MLP neurons of a small language model. Each row is named by its layer, matrix (down: output weights) and neuron, and shows model dimensions 16-207. Each number is 500 + 50 x the weight over its row's rms, rounded and kept within 0 to 999. Numbers have three digits each.
A block is one neuron, or neurons of one layer that tend to fire together. After each block is what it responds to, as a language model described it from the Wikipedia text at the highest values.

L5.down111:420437493461634448543550516537569465499405485514522590498489514504496458459486455547471533530408478520446527496512534443454539493498609540463491615537439461515514543465476472508523467478419496549500507503552493478481420470513476461457537362593455520416603469599554512497611577471456550538529556462527551483557512505549508426487506508486567471510518486506584439481570430550497591587502535441505500573450473518500545458461486483391512445473559418492447485518498451581567574442502559497476502509503439588605455481550377404467551504407511541549467476518479477463515495498393546506
L5.down242:485563534453489493521516452480443502463426421505451444393537431473526481427556519454494519541434399512512451473582515506520473558529418539508425495565441485465524500481488465429533457430541459487496511582517476494486474481520464402522499553560482493507492556463535550533613432511479550620499518488497549511397518459555414475515498573554521444471610505540560520478503490482482501443544599518398542393492559545580482618461540543515578497530566420433494530525533510507505539485468446566557605451480524499425537480590455413389509443559468477513584572508521518392525405516518476448
L5.down693:443476585563560446551521575453541432465505498449412494535521426528485488564543464487521571495489498539511575491504511486475496536551485533561451539477481501548512502453509485521581482424552430468580542565540477481579460531514397513467532488423489412398458445476458519531463533556566531472472502543458466422487446462456485530552466430476626389484510568410495447479469584478526553545535516457475530534512513511523539489469477420486560479484515501539459402511515570575630524477534406457574585418428510446526500565426422435622581532507520562413423484450474497593511585441401486452
L5.down884:456451570511513560524424509488477516427460507546509540485530479433490516484518485577479533547500526463432497544487417490464404569475531542520540434562480497580509558515523570534539494446443588454490474484447510437462489529461486501511482526458483488549521512621526436585582493586561478541529508426516536484431552474460481460547533462551506572445571425536547520377514360516427433612524567548483407443515429449470475502488516481521369530463517469498470526457521533509532524538509569579566450410605568550507432533545415460554471461579506548554528536397505544479591466438569540415
Responds to: Opening word-piece fragments of longer words that will continue, especially se- (se|venth, se|lection, se|at, sub|se|quent), plus re-, ele-, p-.

L8.down148:529516435421463532528514549567489444506435546582511515464462416455495499445440441511505520477537444535479446500443483509530376534433410549410450454397528482469466533536579466516459452446517543418507508543452426545502506455551490479447551561556535505561472466483495548495459528521537543528484498518505514462489504517419507471470520505493545589555451389550418457566477523516520411495488605527519578564438452536483555640475460488543451465503443477465500468544567473455650562600531528548521400518555536489521480469476510381372392501493494513543472540510534617510612513445533510584
Responds to: Early word pieces that a longer word continues, above all "an" after "as" (as an antagonist, investigator), plus splits like st-r-ong, dec-l-ine, an-cillary.

L6.down142:487387485540465504509506569465532554512558480501502487474597551540555423496538505479587592488427516505517496542450539504477517553531483435573416487539459468553499528587479527500480565476395426512419411616652555486506491464494544498534435529512465449434483487498467446450544487499476503598520486449513501522459508443583466460502466513519512465563479434517514613534541595466492583515495521494526499486426471540423464554460510433492615464516373475518487496414467564432459513593469416467526517538484563594554498435448427584458545570445515512579557486433472569480438633452427560457
L6.down504:553504496382548519494492402495525457413570457433542544452458517603479526483488527382550491444540469522493471469451491494465422536492528452468526553414441486483578500473512555455448492499414485567481587504468465482513524419528418415500485513477512573493455366494502522420524557564584555544448543539437499404454417490489533563485479558553548441455520452533456533524592459452515512483488471524452555494585491539391537500543513457531461496625505538505424397520589454574644485566474480494482523455603504500440517493498485498486508553485536534555480546493464635533531550461477455504
L6.down620:568433515479586490490465486484490473492537507481560447586495542457508508542392576540487582484443526475484507619494510589488464430474533436442524496498533443460575463511471479529460516651428554483589568475488522387482489499535468501469481531438590557492480537511477524523558507433527526614607525523555512518549490509489473477484519472477525477453502485415418559495434451467580511442511487482510539523413473509543488487518489513418493463543461480544499575565563451489530437508469411487474526494512555502463427546375621513466571533305480550463566541455556425609477508434533498541
L6.down890:457454500480465499460536513481527454520387472484499387442549486556532473513532466569519526573398520583448554436467590504468445423524521471467494512593443388546675469483431540483506566533521552467447493476462496483551550592491442462491473419508437479457512473501452510466464467586556587450446562493478509506526546527553553495507561519498524501552394490515562512526443484501474472579534550464511565471469517578557563520528464542471532490473508487438509515493489440547497554562498482574419453482551510441457494591459484489472459528460442445518376559413470466590418456499471633463
Responds to: Second word-piece of a word split after its first letter or two, mostly in capitalized names, e.g. W-al-ton, B-ry-an, W-ed-nesday, pl-ants.

L6.down58:578623443414520528486489527461474455481475559609423465489518576472432421514472550500508371466519482556488445485521519444502443532533481525491489471479569459515467515487600591582510512540547497510542459487512512515479582495579475471579440581493518505575536511494492505532522548494532525372430561518525497430589508514438482550513543536437537457500469502549450521424552498558549464540521447437514559447472484532510553503482464517548469553580439477523560546502555483449502364544492454420427543520525472496437436509424508490466592533581481522523445481504458523426602536477524499530
L6.down429:534490540370357506528506427449502534530457536583473455485442504553507562433446558433492454482522441505462494497615466475417488491568463521461515513522435516554417518535491453425507489418466485540546558625484574542562557518566572528544508552528475420513488543525448492480467574527505437469519590434546595571498581570441538503449504491516470518441418505551483541392527603472412484453555517502466555485466469510470525611539461457535524507465448529497419463562460485450503474517463606506545537527516518482456583516415484505469475575558439481447493575477577524514516548400415452549
L6.down799:586491517529517515560520488441563486545520460508462520621450463437434531522530522457583483614461403517547477440453549472501445477512495633509396482447440468484497560445494454492472439473513463528486476521459560441505467536526418482545567483501423428484554556422508515454453506551493594579473577456550428558466528454427476560558550538465531479499444593531518512513466588430568418434487515592499490501500536613509495519466483443558549538561586448445554519508548517462396434553505424500503614445511474517452461472514557456532477423388490408499538457449533525444523523605495508492
L6.down838:483544468519515543490575592525569538445481514563526518498572434487520499436542527486501482531526487459499477499509469486595484532444426432490412520463556479547503596509532382515397444441481440555503484578487537506525485445503510532510517499503528498510456572459392490614535497565560537527473481497546484453436530464466516461427514424392442559568543468554450539414428491513410546477543483534568535619501485542468368588549454485603374529508559499545443441514516515594543502491530432444554565514437589528504587490488453536444477558478506554437589528556481510502504487441512498497
Responds to: Fires on the token " an" (also inside "another", "anymore", "Ann"), and on closing parentheses after codes or abbreviations, as in "(UZB)" or "(WOGA)".

L5.down235:534510561485452469611494631592406472445532511545450484505478376511471536523455514489462499456467492506469481491498511498471485514461544545457468424424373490576533508470547401465514405535477429586390468465475517550475406471459503456442486505612512627490501503504542538366495508608548535472528564495518492504471451568456509500482491479523470547416530462428425488494511499551446420503449521467453538475464496519506542535440505578481485435509547482554558576574469532416488475592481566493488585609457484452480568591555558502470448425487514579482489557491483552503515531476461479556
L5.down446:318580533549476541484513458519530592455462419624463472401526453523504449484511587525554487460463514540559498502506481481575512444431492511529519404528537535556528521519532466467585561609505554572574532396472511424472546557486527476470516525489422469447494457492483466487483432587451552555526513478476517465480538577523504457446500400465467456539513629460472521480511521494535548497397451544497572404490471500489491433532546431511494503509580476532508494526485447480444610497573529547454516435504473457555523563499543477451393503468410572517483552431496623564534482487521429526
L5.down452:472538630523479429468538468525537549558570519568550444510571548488434476541471413467400581519461484457555520452470544440610512482410536516517470519491597590517517495453496500545504510528481526492560473529482542485555464492508533556392460491503483596525495438560434506501485501531452537439521498509516410388510492487445416507573500342560550544451576462442548534534539541501492483428580511486496539541445527427487435529476464499480450483552497447438441494529490480534619470590506513505578519461575483546596532501480507441471587477437536391483526530525456500534558452569486518434
L5.down770:555541473512547458566425568466461503598566521612567431513576449449555540459515469473500373441500535429479586545485434424439408499540461449512484446508453501544502456484486488597574614554456400504426420511464501517452529503499518556507480464483560481519500647579505546458523563567617465509463561517532500469555452534612365406540506519503423432503474544467480544505542496534397593424525474494542512511516566412488417507478430484499484498526560469449475571485441585499542449563494564451559500547450516565508483405535497517423555482474483567510435532476434507530540498464502492504
Responds to: Hyphens inside compound words (full-length, All-Star, half-siblings) and list-leading dashes, plus mid-word pieces such as indiv-id-ual and imp-ro-ve.

L6.down323:444536514541517433513502405490503484563441448498504550474523518431582475500475507536539506444460424508536462542536474507478523410383427590515412447574561518483549537610426515523517467504544527511502547494432492424454442510422599426513515479433548459480437509441480521457450520547480416493511452544585436578498511473537404486535463456579594480590367520551510492494476500503600561514501452554545379505544613538529463466553580453451532505546536488464522516491500476488601511593608528530502465465421454521531480501585522454459472465569549427543507534489543607471486578516516436486
L6.down430:436565561452488486526600515441509605509517503489565450421496390387474540523597489452411511501546498526506557478531445459434484494476561540461475515552490455364499418535556517488539521539529469489534443485416409505561446500478415417576541415506473512449548483476550557550465522533604508489445471573528511612532476534504537498500485544534529561498526523454444527502446498524500453482482480447440404519588584525550502487470435449547416561558428546451359420596558581521557492462487441472521442514483484611576453565494546456512485479496492411496437520526610448483555496496472491499
L6.down589:491527483520522427492398517486472579458602468631575497531546518531457523418571555497473466525435543366536538536481474458504512512506440497492490491435537431567444519493428556519517483488606415473565472472551472551512541540478512591548545503441441486468522514471535556622427540455568462475532506433478503459478529510520527527495503412446447407627529464453466593450434493442475465525500426502512401499471628520494460540545492417577503534539481511569544542491474435422545532451568427494504557472456485421464482628491588476447498480429477523440526498510441518482542404434489477494
L6.down600:455424562604468379450571463565569537562464475510618468453504528422519468571436588509510455497457500559436434415340514433479506502474470483473569526497497457507523440518468451425526520531539456535589565516506532498519525508479507458478513483544516646512474503472448534488482629490518552424428433448445545510433481483401503518490508549418545506557535430550425544480432547589464531407527494524597504507459574452584536500493474532498435498478564571447452464507503528489456486451467525482466491506420538553488505470476556479591463451510523506588402536566526475566521552586569534435
Responds to: Middle word pieces inside longer words, split after the opening piece and before the ending, such as ind-epend-ent, cons-ec-utive, Af-ric-an, civil-ian; also Mc in surnames and joining / or - marks.

L5.down73:467459505495559472517516516485481447419599468566475499451496497485500495497566521546466527519472464524460467551548506494463407465524517508570498454513498450492545456585444509479525545529404620488493513544475481426547486513491527534529417555503444536524452551462531555486507534425468534468572478539421558497499476538514425533636408419489452544652465473586432439520497472530625490633584505483487541442447530513476530516392547432511492563445492563457532443476473527412474443509508411543509520534506492410556460508435467438448469463488496449527533424447423450536565565490527472518
L5.down304:543496470537514481471427530622430472559534594519534561470439577459491520485617473412534533463412453468506422519461574429414528577530530529576447548467463541497516500490487459544434521481571481367453589546572503467488499452525464535504488497535530569552506456541476491498569555540467571508533447483416540528563472456399478461543527453483445493441490446536485424547556543516492457484603495544457509457459487518444359546557535481519546495591512515535471477549475517444472508508489391543525496475581512550425489418509419476488563441467560460399598484446459479523550579516518583506
L5.down339:532510559446560487541553457438496440556462527436502468505457491619512461513560472462523472468475521502499534416492507420496541585404476559537503481658524552562502415527524478486507499514481443438490550481501565509549580593596527489451470548459530552369447472491470607484505420556538432506515513461493545433504584566415469459552533448503499498528413506475501521510512552512437495529492495449609462555540439572422548572519485466579529406515472582499504468546496412463597488526523451451472427504533420468439483435527500458431510557482440479491528529601434466506484443537515457386
L5.down681:535511521480489434498484524371405484455472575565420523482480531579429554569548519624452474510531477480447612543456502430449516572518463501526623636401545492499427526569459437534460515462452485562488493452491587484425498541502538498502514558508546500444405515568436569586437448519506532534498497531499461452468524596534539444456477471388463530603476457544503532587615511510474514498540499553582558474574446504478450463550538422482500525524519512546539475504450480519462565449420515492463511487564475536517480472512489373467421511491556475489586426494578520442484572566465518500
Responds to: Number words and quantifiers like two, three, four, some, many, other, often after "the", including word-piece splits such as f-ive, s-ix, se-al.

L8.down774:488489462483432483514486539553564520485460502468449499512506381490433437458482440450511446522414446577487462545429537469606456439590483454511538456577597537545567535525457434522468540524450509402413513461464459400495512495490500499461463558475514479557474547533498488584458399549511580507452404490464454558596442432456532488530464509503518526486541539417495420498497347454472394584531396369552473443528577535570542468548603496378524507565538512524487519470521447495519523489568528479493487553560488476569574543492522490594601467473488526549536565474537538624580518544495553501
Responds to: Short word-piece tokens inside a word after its first letters split off, often "y", "re", "at", as in rh-y-thms, l-y-rics, n-at-ure, v-eter-an.

L5.down66:508516485475479548519518491478493527542520541503640534466588513541410524489573551529412438434464506547501473478490545425491527429460508509503488378473436458413569476527502550533495491465368557414397544513489519595494483568515454525433496479537380484522522530607524474475503513488543565452510385474414473523515449540513495472535552515487467506460395535465544558507488485532559452600474533435432528538490605507519485475553408509493472521510539466571470587576544481599539422502460530508470561517534501489452505485467467567599439574426446520458482433504539459592413496553457515555
L5.down234:439559518509452527466566464584495567453501472493556603507441475501424471492618479537349551475506538505499498499529478465441448505491371520449454473412526546499547450572553567525574533520522480507456557532447502500478439495544535470521461617512508424500505480462557436369484520532465508564470442432543477619531482391534530439568463489415533534599384498494490495471511483423536558442354489524513458515478537540480515487471529515526596526509583500566464574472615483501522533445497425518520531474492523481557425477433523525502414565456462552402541442436465545483497571443412547569
L5.down528:470487494472483541489473459508513524593547503441531477523528420541519483519470551405449531456547529434496409492524475557507451474605549566548412471464537530468478542540508499491482547489428451485522479476469489416477621506505524477559536565578502555481540525354466485495497582524587543632459554484543495460517486488501511549426496461381555509439539449371530510506534531459454617476493565544527557479457482482501493467509576459488466432494571467541474473492495519463533489497405436434464511534486482515514454499566437546579525499418500468517508479446452490561546543543479525438
L5.down655:502522533484444502448551500513511444546439493431560501438651564499449500373554454455454440597545488540453549511461502465559466639497433469525497442404531525489537478399489468496522453412536540537415502523519521445469464483444544578591473519475438516457517496541523512514471482531598449455511489456550502462532428432536475530568533599564521442529542496447447481515532531559568526515540423491422580496494426453557461478484400512523509573385539479494574539510442503481545548522444507525449493449505509404583409478523439636485446523558529438545432495520501539556550396469494456424
Responds to: Short fragments like um, om, em, ash, op right after a word's first letter(s) in split words: W-ash-ington, Wy-om-ing, instr-um-ent, em-ploy.

L5.down178:435506435493549498484561572519552455485521457556519457401493482558504499535514584540524529588430473465399545424577607520512562477518556452487448461506511531495524560526400455510482551507477493535443554519525475520476510513386441502488509525462551534491551442432552564550398375427452451541562414560474465496517457460608414438562501603492569572464606539484558460495480492492477458534478539555508415466536475488508486567544451524519431506594502405543464472478494494504606453473596464564493555573495529481489469555479457629440477486594505360444506540459509400499502521452514462511
L5.down415:448444419427486449583506518537505510440628465540511459609606503450501448479506458450495485543582457600472463452527544484491510503472461495476503508501523474458445442469498493479507472557495504438544468457401568505448466548506533595578461427469538353484505569518548515511510534543549534431450384446510563433542480515542517546555434518548387482509437542508544439519533469542521573586482498585558562635525472438537483582497488477563454437571517481480390537496493544555443430523542537488476529440471533531522435522415495505481476489448557564479505449602535570558496493496564413558
L5.down793:407485470547526474485401471549600556505511434546513449467512564485485467505541528464510487547612555475512523419505518491452585442599527569443544516494533532610508456534511473485462494568571502536554510452494460492519504519366487572588546507453453417559453449479566487614522515486552528540544512495459439511418436458448478576497495498516516484429485443438469454385557461527407510502496451474536659433521563437484428465566519467549477495529489525445449556585588526488494505518495432466490407392477555520500430419489493466486471492538481498457515543432487617556490462507500640558
L5.down862:446498453520558551503538488469499389487429517585449421535392480481443509585516551516534495573513508504559485402440515592535534415417439379528571500438450433490588486503601516419524603433449547364423444500477538534525528546483480488453563565572498527504473501540510504499500554476498537526560467481481518445503612498585534467517457458529506471431365415565513445515492518527556423530507535521491507520514490563485481526523475559430486501470421504473578562522401389529531499450510478489581519445523430562521441432591554503403488499424427529488588513509478485559545427486508560563
Responds to: Fires on the blank line after a Wikipedia article's short description (Indian actress, Brazilian footballer), and on hyphens inside compounds like computer-based, four-wheel.

L5.down296:543478493434546511496445590469566472534466514566490471512485464517506467516640520640535519498507522540507498560510534520517543477641546505458455459451500509515443540509541514459417438574420568460492507479507657577604536487503425567630442541518478461582559428460510464520537457519518472477458532421422535511582485529439514413424461534561495533493506498536437538465555536483470527437434483508537497434453525477530549476518505490510389374486507520396494464566471422340538448487566518439535539464515469533546492531496516484501520468525430522469488490562576465456526529425443493441
L5.down383:523519561442489585421505490479482423542502486508524488507512433504479437579504556537576536446434475588458482595560581509494467554497517468394509576534519435524463595499454490555449518467440512584554561454517433554592537380599529481460525547491482569522462536563491599499470428480428459544539476545580446469555419580494547519509537437519467433460448430512509496505500475552417517517592450457511481503576491604481574513472523509508493546431488441415461491441531444523513419493525575450529554478470519476458536572477518534468482473573515469485472588542572528432518454408490501512
L5.down694:570584489442442552482594528496485446513583524530527507503457431561450495548541493492437492525462499576452413490484520457579522488521444472410583483536491531559517505516399468492449441454474474532615413540542549478503497534500575534455465444556441538475439476448475529527574517499484434484501581608546435540527453610429462419509515483539384516454509515544525479450570490542526543540477488576471527432479505514532467579422470515529543549446499560462548577525589502405509462556491506493550528485510479508488397463351467547463532477569518507509363441568576538544528436523548571523
L5.down774:519524425461452443533498518509428473476522486557540509455496474524525497563551526564408545552418552526464434604464515423593540549497533492466469549481536469591484564518427479498471476476490443478402477510523538480635554555511445476466568566572478432558463521506488485414486463478545509467462549464438443557562560546503460518477496454457463450488546450443518454457484518595497575411491512483498447545564504491547587462581502429454475423425529472622544435553544454441459464472446526517539606497484541525535411455384455472486557506623447549573503487517413572460500504401436538439
Responds to: Fires on " an", both the article and the first piece of split words (an-alyses, an-ti, an-other), plus single-letter word starts like c-over, e.g., E-ric.

L6.down147:473461548470534446565450411471475468466558572478536536468467515508438548483498503521559493563458548518438458546513474489433492513538505480529472578582454526542539443507478470509487421462508513496518418543522434510525478506584438524530571525550594547454459489497486473459507425613500470497576459467428504445380533595402539460485490510405462473575545362585534493468525520504564373482532531470547473536487496608468444497524543499469428567514478522489508494472550538459521476433416431501551513384499529429468538461590546429400474526404451405594558450504615583503534515514554521497
L6.down522:458472456440531490555471566471477591462475432474529596543581511499500482457561536506503522526438565501517421576467504573454512497459464497454539518419470544552468538504413419440449573594505417448398479473438549463515521496575507513543378537475483529591617490477548475553421467432530566491544588469462480507461374519516446519483584596531524536452516517496510595530512517462436527472542472497372593470508389511488465508533453555549556488513405514462536505462400571527581426538523511397577477467566481455512534593522431577438523504517541478484557451450473519433512538476508504502
L6.down593:401510508570545473495536514421383502519452454451544505473425547450450494494648567557576481492520504502507530488543563489454552475485465558510550538511486510492452490507524518535573521556559557553505528510590481488606469489565437578541425623568451439487542495490538524434501476480497593490550476498540565476512580516521488551460504474564410613585629512461448471527467476566464412504600465506462561410460461473499510343483500592484473422411479459558459492446518439509461533437487478424539436512441534507472511491529493528454547523500493440502403410464494475390545530444500503493
L6.down868:470433488492545579507535493405431491465560402430606549454481540485429426514492478542425401442449477539407441452657458457494501519529509557425491491504527567492566512525478485615470501584548538523484482526452550468518505447515517510549495503536581543555451555478567524480484440595477498421472508496445509545424451640630433522535474532513494448525456506468397558516492561520554481473495467501487500430482424541468429474551457543443421562476465519563405492479553529521533585602555513534534412483540458507429502570498453540486508542512579453427472553466449572473602554447520458542
Responds to: Quantifier words opening a noun phrase (all, some, most, two, these) and "as", sometimes the first piece of a word (all-iance, as-ks).

L6.down3:500463476539581604445453491510506489483513513458489450429476459495472511540588563493541512503543565544494510522571441518441522476413495518436571457546579484501452536520476497521505506410444490562468538610454533370560518523578463516486418616491430523532532440472524490378598556532530495577556367507466523498540566472487462468519535495503469527547556473492517492516492448484502546524477533493612420516485448565533478465512518553446409534440477516587499437524475487515485594490388429463480471504438484511536394499602534468455476474485471583467480563508506560460500429564620496557
L6.down179:603424549545554507465472442465434480502551480574514574483488504488507478564512553412514512540486585429559462571509457465496494558473530522461398580458505444500498483473497483484425509476549548447429583515557428525557560537560507550504556540571494496543520579558464516497540570480548502477504548446579415460496434489577566484455432508431402476502501561434539442510531477483518424488539463488493521571517513447622445658537488491473437527470485411415487486436523499410610514379494624452464567481507448506579518495547426516482524523456482472476538528440433530484472423495526528475
L6.down488:421480495440534502537466537504611502476473506463500461453522517490491575491386527417476537515481544478515602521481471487518429466471451487476411484558485560543525447516504495431423520440504556506450524523559529404498456532455541566544481527550586537534529511454534462488557390410564474579403424413496561505453530424510498542487549551596540556485554512487481441395462463578535444516650421516523536497500544569577454464518397486453482524440332518492550525480461465491482511510572538533509528394523442570436503525479525527457465494536518517596524513594580492472493523480454478500
L6.down626:467486456459501354541488486538545489488440374422407484566524571523504501580534565488553525419559488488538460418471625471466504472548462444500450495536462461410555552547540457471522576569475473453575454484439535539569522500535457496531478487527575516445391602582491492488557400481471596624507501541491488553504521490429421435486506500484509518556519591520438500530481445497513584515447525478510455510429423482469526464403451439554522493452523487503526521517438502484507545447506556554490475534493540447569466600474418378473538457447537604514578537421497538405606538433520483547
Responds to: Short interior word pieces, mostly vowel-led like er, ay, ul, os, inside longer split words and names, e.g. Fred-er-ick, Pl-ay-er, reg-ul-ations.

L8.down603:473472513452531493545401495451398498520501584418497395521437481493554467484497537538452497467484602560485497508489549448406513539516450472442523441517537486571529576463515490501536606599442552518465477511526511437509495384534514501591430488538429421442576509499581426470496530536498495470554507484602523524544459511481449474548540534445438446491500568431502553535535479481494532529451447507486418511561489504544399457480419546403518515528440545448554511500523424486634465458538506410553573522475457549533540484492572476515464483464489475592477505592518537401580641517457525519
Responds to: The word "as" after verbs or nouns of naming and appointment, introducing a role or title: elected as, appointed as, position as; also "by"/"with".